From a checkpoint of a small transformer trained on Wikipedia: attention and MLP in parallel.
MLP neurons of a small language model. Each row is named by its layer, matrix (gate and up: input weights) and neuron, and shows model dimensions 330-585. Each number is 500 + 40 x the weight over its row's rms, rounded and kept within 0 to 999. Numbers have three digits each. A neuron's up and down rows have the sign that makes its largest values positive.
A block is one neuron, or neurons of one layer that tend to fire together. After each block is what it responds to, as a language model described it from the Wikipedia text at the highest values.

L3.gate2:538488442518477483536480583497477574600486529503562467496516547456496515476436494582524546414475483457499471514519465418525548494460474484490460512577508490522490422488503432548487514568539580579488533475497509469537594506429476447473538547431537514448540465499515455489513501483548560464496464520516522547512492457445502453518464455511478519527551456540583489532498480500539579498577510481575488505482389514480529510539531511585592554455506520471446500505568485576551547502488532425540427480532522516445516560448562540592403514556552441488484466507454472536507546506474478490485447467489538461515560472505527551546515477486497491535465477549491432513480506567529461485512608491542548503408522454509468530536411486526486415508495477456516565540468517478491485537490521
L3.up2:433528482559522531504596497536520540487531470500435526457469491505467542549463527502474474478456529460518544525529466454512392483482537512515487525530489520471465524464485542434492488431489456524557453497416417535538539480486549568526465556477486549497461532543448439510489510522493543479453570459508583540512516479505493454454487505530588555507507511504501472501504448519616514399499510547447529469567532502497487496465510449443476488536450496506422539523511442514443438576527467494538479500449503478457537511454510574459491459502489531505555518444466494506484466533475506555474508427485522504518529538493479425523454560543499531502518456565433490552543459444478543481468457458520450480535435503462477417529411569484518512489528460566524484528486525571447507504526468
L3.gate1208:444445465568437502534488524483480453509548480475476529533429498511503503485443456542485531469470459507518561487427529482476503467511487491438533543526533512545609436511481519502510542449480497603576562591532462461413516495480471470535469570460524504527472520511472540484439577584526522517460512493486482499536457489508505538534515460541547462469566535513513503523498490505492480535542531502499425504455524557483556476494540592500494414495482473516487505474481530487509511524445418479428463450472460471505486585520500430491471445519496575516528511505481467519533423532436538499515517489512560457537489505454485498493454467527550499496552482476508472506525505486463499522441571479548543487444485481517552507537504547424490473537451468489489434472495520451560494592500546
L3.up1208:469546561472525462474585541517486449508463497615519534491514512488462546490452457500570447513520558431482402486441489491516500500450494492555488485507562549509514490457466514540430507479482533570534483475505474545516584549488539447549503462501557481523536545511551491479492431616508417480428493498485506539501534513570530536454554534478441491463490428406477486498476467487515511438481465485465510497567549524461474485448503567472505498446503447492464497496492520434438515475525466525456542536442518470558493555555511519468535487495515430485522577502494452455536479493519476532484488446477466498516547517474458526464496525507490547556553488560538466462540478398455439477509494470510547426545548466467513500469553504501439490518468470524428433523464515470513447543506511
L3.gate1399:544572436505440511525541530564482538495562515470538554444523535495433507525429543490505546499538432492512498535472466465514519497420505531468537452521504477521512485522498451506464500467528479558444519536473466541410462488493510498576475490504513465436577458579524521619456472566504488464523512533505535496485516561457552440479526426523374509498510493484478512525424486506508548503483499511498467491499478554417527476479505496494584502495513550482542526504487510465490453509513507461548492538487589502487522536525539481528464513502567489441423509471453493490447457537558437484546474526560495522495537443432569434496547509498473544488441447446538554479477455522535357472539466490526519515492513525483520502559505553418482498441504499548446505427512530529429505494516509
L3.up1399:529492496555599421554514414450545519446570476460458534492528416506532430509441549571549493474489425534469430489524477469499521513486560482518569396478547508516542419576443572404471492575519448466493493515457496485457538469537502491528456544552622510497577496482519500446526489516445492492504466507524499475453475504539506455472463459475524487520514480411439540509508488527518464499497540434531453504535580532491480497397538479475448515492542498472514419514510524433515543559528556498446502564441470466479461479509537500468458452508512530534539539513500536491549560516470507495511531467467480524434561478536444459489540543492495595514460498511480441491491429509519566561453451447472483460520539450529539449504529585488499478500507448520487478459488417482452461506470494
L3.gate1788:431531571478479534560534521448456474501484491486510520491564597547520615463461514531526451456460549446501540572454479523552579504467531495484556552517547500441522505514452449426480518506515462452434512500458467537467484492534528478528449497570474472481491550469532492461419409523493503518466520512602462460477471499483423510479491545519508593556506502477504523522443508478532491527527505521507484494531505535521474528470392529532489469503486498481496447435530563514491419511482459501511571552525510452469467557498442469495520531489468536503503469534491458499517502473558516477492480403484555450433533525482485485514527518573422511503486444523469508508492381475510470485524518440527532473456485482464547504531389470494530441470492475490530504545492521455470482589503535
L3.up1788:564512472467540536566547519498476512472451491486527544481507544486578536552496484490569501506515404497552472550555501617498528529504462548491461506509488585578502492520508528459462536406551524542484530477541543526491506505494534484470515607579535503491433501539554529548537485477503491477471417481513472524442493447487545505535472488496526476449464513494469531555454505505498526554504514519503470508458495506447516466381487543471436502543480524540460514473536557534577541490519394442476442521452573486511451536514471531518496511544465535515505466529492498456448433496576498483559518491408517473431502422507527539526550501543396573530514577533526493491419443596468490509472551489532426453489466434446498529611598479497566463521538470503485551512469457469472520437531488
Mid-word "ol" piece. Word-internal pieces, mostly "ol" after a split, as in po-ol, to-ol, Liverpo-ol, estradi-ol; occasionally other inner fragments like overha-ul.

L6.gate376:484466496454553563539505515436492525488471480433479440565513479540476506522553543592500533457570486557526547466510517401503419556524409486490530499492464564495508480539530502485494469518515493464528430469458524457530465397550453482523493493538476485514558519522537513524496506505494463592559602521530558440503478563575479492525525481485542533486577483518468473525441499524536416501447517523484517568457466522439528496531520477592553474455478496508446459528509491471487465458461524524463488514436507563423531559527549481440512527503561546504497483527450484513515519427509484487548570421509521479495560478510469520513448463472509541513514488541547528521527509563539506419441446459490520477483502466476499467435567482482399481518510452508491479540479523542561499507534497
L6.up376:457496526452514446501525548481420481506513528468549508509577549499482470530546414555487530448528518459529481512468473536558473545530429536462456501475428452468484447500540493440444561561464457403435499598494524494459543537575425549534517508454523499440536447473437479543527537499489413454521442499470581465524514427523547485505505560529504571421520518487519501556554494540518494493534499490490487470469502569500510485458464537509518499500485416454422531469468474525558434474524497531538473494561548455425550523554485572479464520425418542558528519470531501510515503514533493489471550458533539495524417423561476470440560470488486546504517559433389543451555501475462453494459486524470462464536469505494411518516471495514554501494651527471517439488516518552524473518489473
L6.gate549:532495501496474496506478592488490488468486511432521476573565533485488464465567495469440458494477505515479494499518493496550519498480437554356542484443489522494503462491486433527490511499439486565444514432533525495449523484543513477467588467508486520458501468469502435471515445482515561504509500455546534440466562471548490520455515450466548486519493451489516497503457506421496533515457532464400528481430509519494540487462542487582525496492514479464485494533499503487501515444530529438464475592425484463486495513499480555496533584439508489551518547593543467425524515532598498477445481463468495514522528491478476560452523407467508484557521521547435477566435479459549547573473443524420588482512469518469531512531485499483433491518487557535567512560509477489535477512521479
L6.up549:460470499522480491516538509500513481475556543411527507542515502547500492522516550498554425523501425551540470469496402469515545500569464505536463533579518442473489580487483454461447449538499501556510523503512532508500535522506478430528538498443464539452448382527483507511461468537485474487533543498526507443469472432500582504439518505546546488520467488480493468474456517451513443491550570583477503459509436490491465471524518454452476534506534557451499508443511470574550533495442562445456468461532552486531499454462503463518577477481508515469473461476478487446541530447544508460403489521415624554488500530460524563454535513453536476445559569500574487526551496538491462505449458463555576572508564523493494572494476460489440442508517504536538454483476464475499468480455485
L6.gate1578:504478464525483482510482542444520477479569473530493458516521525449513491489486555524617549494455510577549455558557480536572526524529503474510410503468512504457535458523551448475511508509469441511516524454464541505530559540518541495456559566450479452483501490479516470491481523529455518556529521536517524453452391522459527507499445504595472525541547532547523502470463504502492485526432533509465491522491492461452515582479515519505474481501470451490500491534503440481466510595428485514453467532526542486402544479522503536472506503471498474488531515545485429499517523437490470549472508456541500471543458491542509434502483498497562467518486489518397493542512463453515505491484482474528571430497515459522507492400504507465505528522460429498600500493526507490546420472537509
L6.up1578:444453466529537502500488493608555528480541493513537492440556544487546443447480424460458458457515468479531571523433428488532495588444441504550531480494477468469451526453496508423577500481489607600602537478474483428483442543588509478525496488483558533531458525572543574458464520576490513497541523418503529477487372489535511487520539412506580480498468492527472423447456498468472523512611474483525474396484600487530491556491439407518462546584492512435447565463500575515493518428446523458491519450528551521405559474470514471487495524458536476535466504500505504521494545460536548502506479496524494473436467431499458516525440546504493495497477478497462471503458504453475503481471496500464514507516458441526511519563544480555490476498506463509574548453483477456439493492512445
L6.gate1873:503530523514545573517535505512464449512475518503533479503492480475527487433471502396549571489496543525572498462553459449458515493511548514533512544499499495444401477504526435526577503536530519512560527482457558411519554523489488568452460527523488457495509502489533539465463516434564534480458459553495521489442566404541463463520492475508562466452514501522460532505491479441491450537445496466465420456440415508493580548474476496438566479497548524404491478479458456564551476490473554509526463640503571460464434520522535557495512478535526472531516504529540450455564480457499481448455488473491499504597520495434425498521505488464529402449556529450444431510523531389497508486416496426607580390584474519448467476487484508479467513452509507474505465533516487490535523465480452
L6.up1873:456600440473565496518483509547514525523499492578471473520534470597580474509517453551412460455544565530489566550475435502579533592450411533386510466495516531530512526452476508492510495500558532588479483473531487484520447467524468513472535410480508475439462517519511499498517468563520481505465504481519497506429526549490507524515551429583575536532539481525498453550427479493456563543516560523435467481497459477527507517513477486533476513498515469523499568437530494510460525548430483509518494458498482476421552464487500546467501501514508466556526437556474464480466559433540463537470413478553536538504469557527489473414482483436570517516464465546469410526502465545516539523464444495485536483467455503510447441552550492441540514550596560456514524423544511473471517520514475
Word-final pieces and code digits. Final subword pieces or digits that complete a split word or alphanumeric designation, e.g. SB2A-4, CVG-4, to-ol, tu-sk, len-s.

L3.gate67:530530505567492466589503561488513494482450479554532472485483524485474521527509519465430603483515455452558558511490418481512530466517508429466402530475470474509553538474437461435488399487504486497513501487483467485494469462503508450551522477498468489449474525517523550493501483478551429563478508507512543463483544493568565483455455458492538422463489446544520558635541463542453487452580530493417502567472503479525458503467505511535508515558499432440460532543523505506473451526456504456588480475505458476528565483434514532494488573530504564442501532510518545523569521546464563464455518516478560453520514458495517562525555535488484498465468456489477522502406470536540464517525426518407514511487551506519494497584530534561565507447452497523531514503477521456529543516507485
L3.up67:558517492513478508500497517551524542525558490458522429489403526485471525484507496577458539436445462537519515511491475520516533457518437501457469575451510558511535453438451495486501536500397477459528500564530477546496502476595481504512494529417480571527534464525481422492529471502504445524520543518437532534471498538517493554449509466512469535473502536485532478514583564506531537442489519541534503566487451584597472505502515571498470488418520464548517472515508463517533524497467541504489442492481480396529510513513507576506579459526494527493496466545508496474554517558487527530479549520542568504442558501504417498484499517553510520472507518510530581561459491535541475476446487523531499574600500480513479526574475473520535511528559510517534487472428476442432491496573466
L3.gate789:497507467461491557552463552434503563575467480536478469512530581521489474494571495511552457478489483456497478450447526446551594501550550517449505502526462442506586488425501490539477567570509465517469538465508489467467541526515516527515427448496507461541569460548493496499527496516474486463490484528501493505540527464540496409473511470571505505490467482497498560511532477609513497509613530484542511498455478490530514515494518537566493470479540522502469512494511532530539506478522476550475462464454556448428488468488526488525514549542488546492470511556482541560552530559514489557482515514585432446452483486462479559494418485431493476465469506520505536507500466512523439523468504438495494471441490530490466428455512525527511532588522554489553550528576467481470501495580547
L3.up789:459527389511461479495505468523444441470567425446500456513498513527532614548514407439530495488505368565505532491493482462534506468531548396505504503505518430469487496544557478504450602504528494513531523512433485540540506423448442582517522572464502491401439390510489468521466536540524504470500486472473483547512506448574526491435491476490512477483507483494457525560502494511541529510503523496523473554463477503536457558495471580551445549480475519516457526524451513450583468500511500441480537465494470496540400521492527555528564519472532457559452472559451453506471548500492550506449420555573452472476491549564535579507428502548504520460518558522417492627473442461586417479503503450486549493546435418502524533451535460495502491532525483477469561527510490467450529488553532
L3.gate815:502491491489513487478485379536485536472442484579510468567535521459546430508544510530502460475484479592545471523516590521508466505523498534451460499453475528515438515540440496452439495524549491482518470480478500530527498549475495583458471543520482534465503451471498498544447562559511465488478519484471448565495528478520488476446424492494417522475468492561467542487505484473408559466501524452568413516461469453507562490542482530597480577496482512494541491506480474561577517444497481520535508479469442448490543462484433516541536590544529465507457564514550510503540535513492496455570490515465581521473485392508454551500507492497473484556508537482512502505465532536522439517521517546418450484460545518480570501502542440543532569470514445511530514496516513426515539552444457
L3.up815:495509417571424572379498467469479441532467567489581520442498494580555561472432532503587460569386455483486535631498452504552478460511536479570498453474498431416463522520466396513515543498453509514457516492443569426446458452455481515452507497513551477431536435480496533517509525484521483494476553522460496503458488476517540523533495439485548496481482511473535500491532495518466506496429512500467427522585519550541475509516506522504525579443473478477574617486549481487485464408439524530464524496492507447475561520575432563479462598518485480468493395517461487499506480453500471483553519453504544479516474474505493522409518482451461547473481539558510486448566518482519468531504444531389502564544581480625517541538538483457584434535536518446511465492468513510520426494542484
L3.gate1358:494473557541454476463544525530505558513483483461508469493488492480501509548487508492439387494553408513476488432529435518467471432496507533543461466568550502483511519507464479503509576489514518510470487536469611545477487538463486485595428479498531503532534466500536428424487482424501547461506562493463404490532541449543440509474508441497528541540487521479476471460539546473493506520459503445507537519568449484474466515536475551476546542492428550527468419453544530477561467497553466498442564467449532431452521538494486462510541519504419463469487481500511522501564551493608506460567538463530528518548420532508540475473483487421588544532480472587563519463530468510528472453535480412436505465493447407478514555494476519574476540476506457439515471525523532455480493468509510
L3.up1358:472495479408468477538491571503445518428484440428530449563485532509474511513513537491497454543486517539465523414470434467411522494465579520530521483472415510554445603490527511500481430514516422546441531488498504526450499514525570495596450393503516532474550487498523452496521535562498566439593525456511494543503482536511551513491554516457503453536484461501443559550493494454446457525533461507559462480562385503476488392504462481555520535486420504540486479499525568499456537498411504450541455526479532450454470538498455582541514558539440520455469557592512472523559469463542530540507504504605471525502456501470485481581481533459511501476479571471491497495611537516472455504554462463473536502518417447522514467480499467544493568502473550455540489553495526576540457440523553
Plural noun suffixes. Final word-piece suffixes that end a multi-token word, mostly plurals such as terror-ists, embass-ies, photograph-ers, parish-es, plus some verb endings like incapacit-ates.

L2.gate1875:414506442469435523519490474464458466541524510508480545519452408501541423462517418438498421517460484557507488506546542538465498416554586533373494509462512500503512510504453566539491504488480438477481455450508426528451492461497484508539545454467547543443464514528478492517516505500528521509545589548506491577513561518416429510487464468584471447532489509554482435476572495573479503469460533483449557485447553504476445463507499418592502543446564550508470480482457474430530517573490527477454595541511473429527527483562481524468551492522510467562487497526561501492541513475499571532518502506418436518483534563489520442485474518498489475530516543597516503487544541408519565508511513457515538445531497465512549513522490469506524535460558413418509484500501421454502467522524522
L2.up1875:495476543586483501445500518494506506604516512426541580524492574482535507436493470520473502476430580574462513477410527512493449551520506476498513559548489462544531337443438556526496461530482487505526551523490535449502569482442541488519530457567534494494514510543451537532509467499476421479532525483479543548424470408431576554525468436433530564500497460465520463458509503363483541521472557535484499508469525542509452478493507481409495498499530472489548468462506461583493569487452505559484483504475484477488476534535511512542488481465540513511452508550499499422465483456487543546457530429502506540528500479469593490503532498563510542563457545565449539544463454526538517510464501474496469509539503505512566495494556572470492477541578503414481581417460551479525553499486493
Number digits and word pieces. Single digits beginning or continuing numbers, codes and years (Game 1, 5000m, VA-45), plus mid-word pieces in names and titles (Thanksgiving, Bjartmar).

L6.gate1002:515476500483458588508531478520448487537559538468432484450420476473486525491490493488492488467573541519459560406504554436488545526481460451570475513500428539413493432492431432425525476481500551520556512484573528487455480498542534485471405515508467442455517492498567523475459488517488558537464527502443559478493524474499537482463550486460543591542595518503523542524435503541508519495479501498573441500464484484435508553505426612477522585473449446496533569455505443488509473548490488506515453440532501489427499511492551506431465494469561443479423480418482477493519453497477504444461561421513459469441494508463524460566494525562478530492454445524508504533461432539500497508542529441536539475437479587490512543518501542518516473498451497431522517459559522467548449475523512
L6.up1002:485409475438522464460441477539502538524499521489490500540495499478551472568471487639509501551500453524550541540505423506545461481549517539479432501545464485530479493515600503461387488490485474571485458498504462478512498570484399533563532497463528481487575563453466437474499495527487491562495416510457478571515514495557556407521407453509438482533463573506468448486491499493458479418553509488396537486505473512495480511547522415467437471479486431513456550551510438482465489483528566545385507564470524436514470493535541504533494542473520478492454489455494498518545458461581569557405443524560521457514477509514524519541553470495471507480440538431538532508538570477504517494479464489563521494513513469525507560478470494464466518444495570447516547520504465523461439408482497
L6.gate1190:523473465539420525498506476501476463560487451547545465519492570520534491551483508476598621472489504550494499484472446425511501456552420481429467566415407491464526515464506492493496428457456532503527451595477441546445445517522502536458416473516488459519543483508474449570481535502551545479478494505473521486513522496550484444476487500535472467501551528519531496421529471553504479553415502487520558542521492521417543493506498550465508455469494485465510472490502558445439441471448495534491493503548463429417518490503484430478520525477494464482485520452472512454505522542498535412494546499500489435524473475537457503538472517434464534521549531440459522473504470530469458523463505412448471498477470513462539511418482490494478437461466422524558502502558512423474445494468439
L6.up1190:503482492473547500474484507500517498402624427507482479487587527482509463499510546498415456561527459470496451478527514536422510558566485441519552524442536425442512447479497415428401580500497597517440477564496460471534540495487480507490556517503444545431531414445484445518464452477522520491547531427520474539477534508475467481511487378497498539484502493510540535491505530467518463435492470464508467499528505536473503506477544508530463456551509467558485496580545499473341456594481546544513494449507491545490549451582518502492502510417464498528447491492477431490485443526516482502465523546530486522533508475433530522590489540543459458472562577514535558479436549549553542459431515488554508507449439539536491528458548516470546484533524496509503482479540516491458456459499487
L6.gate1273:491535508486438519495518509505471528468486487586425463487508540558538526586544541519474477493507565480476527531549447515540509506476511476505467520484532473509479511507377552456513462507515441520522452469466530549533529519506478520461530462473469440473539551474497486539524535556507568540550527529455516462435493569557441528426582482542455491462580504520536568504533540457476450554501506478542473506519493524438564512489436502566540554447458472434496582481522508499520517569443582516505460527465498531505507552540538494487531606493517457484448506488457567565511569485468519487494491445535444432469498477570497483491509512466496513468563527498534499549505485479554489438476490463489494485426491465446544510418466422493575497433496427478532510478516514478531534599483494
L6.up1273:479476476417551505515502501520489492543555445450524537483470470493476463527376437452511512562553405576513479565471473552467465512490558484448452501513469401458465505496551433489472429515477585566554494550487492450408484479470577525537575509501509533503509475552483541461509525499583547528501513452495487507486486472536479455499582554497522442565530514540455474547565469541463494554531558499485520478453485462509514541473474453453455508470564423552487440461478496449557495486462460518497482401536523462493572434554506492559512502456454492526522467452552415499493577512453588478524460487480472524479502431520490440520509520525536471491497422489513397443527549493454525465492437558517482541500489520457460496514496523538520480462519467552479504509472508417548460465522551
L6.gate2101:468541504459478595526469587433545526515482514488521532505470601502495419507437530496447485427526482438505528526439434467509562441477577544541462531471507421467540493443529421510495541520475505504494480475495622486450574488464487498485538508523522468471495584514509510511481487580460512513474521528535610551460491467497498448499438517524592536472538577483510569554509539526469554499496513527500463590528423477513614516496486573510540478484470416545405487585554540506487527467435480498445444567469431472461484453542543513492508458491493567469530427476484498502578516510508537495515527523530428480390511442545508487527487477505491518520564575491443496439473488490521454488465487429565479443501505503483468472505547530456560506417453486500546542513534556537492473492501531
L6.up2101:442420447509509437486497505416510480522448526512466491464503427610508529521535463494532467487467485491510486506482530484496495480525551528468534541484515528495514505538509489458522509463466485505510531525504444474619495557516533461446445493455503486488554534451466377473494580443451496520549518487449506425566476507524460484460518502394480524462461563546527465494575425502440437531527491478493539528527515510529470613599524480507506508459515500486485466448489502455459505491571411479408515482504449507518518510505514490497547552527523510529466546500511495495504443518372528469469512478515391487500526556475545544537456491492456511503510475491462510484549482507469504479472428405444475432490500504446506494494450503459493476565422570490507553597456507514541486460523472
Plural noun endings. Word-final pieces completing a noun, mostly plural suffixes like -s, -es, -ers after a split stem: watches, fortresses, fjords.

L2.gate1867:546561492505511558544450535565522606496540432483434426529520548525554539451389514527489425459487467460477526554437441467480427570481514589473477456506486434493516494416443504428523539545476469460527462484405517456521520474489538511566505455489488485541523411458527479501548480497484511570475595450449490505557527474503471480517536532501468479473515427516524533493572537515584563559562556481548524525507499455548457540556583506554517504505507499556466476450514521484530500499549482490541545489477514417485560429472519533552488577523474497492486456510502505448535533432547480498454529407499537472469477491515563518437473523478507520520503491600529516513426456525504492533491527407498517520533523476480535468462431463510452472497470435545480502467558581512489453509509511
L2.up1867:526525525398472476490547503504561448519413488411495547484528494542593568481508501485528511521477498487516438563553449431554473488542572577505547495508520512513544438481538493507460451438464503532512513498545496473515466533508543477508477474532504556506536485534450502593492471485483512437421490485495504470415410512568519520439476430489513507461491549514474462505486474494502479415474475537517465484518492488617528486585504532517491521506480497548506521500446484470592460581510507527500493449428520550531441462542531530515572498472518506463550472482503442562508495467453519500473499480509525551508466486523449494461514460488512527463459547474518565512509569484572556515477522559514515480490518540466484536472415536452538504486484488461473428480585522474551543497562467
Inflectional word-ending suffixes. Suffix tokens split off a word, mostly plural -s on nouns like civilian-s, performance-s, commercial-s, also -ly in personal-ly, voluntari-ly.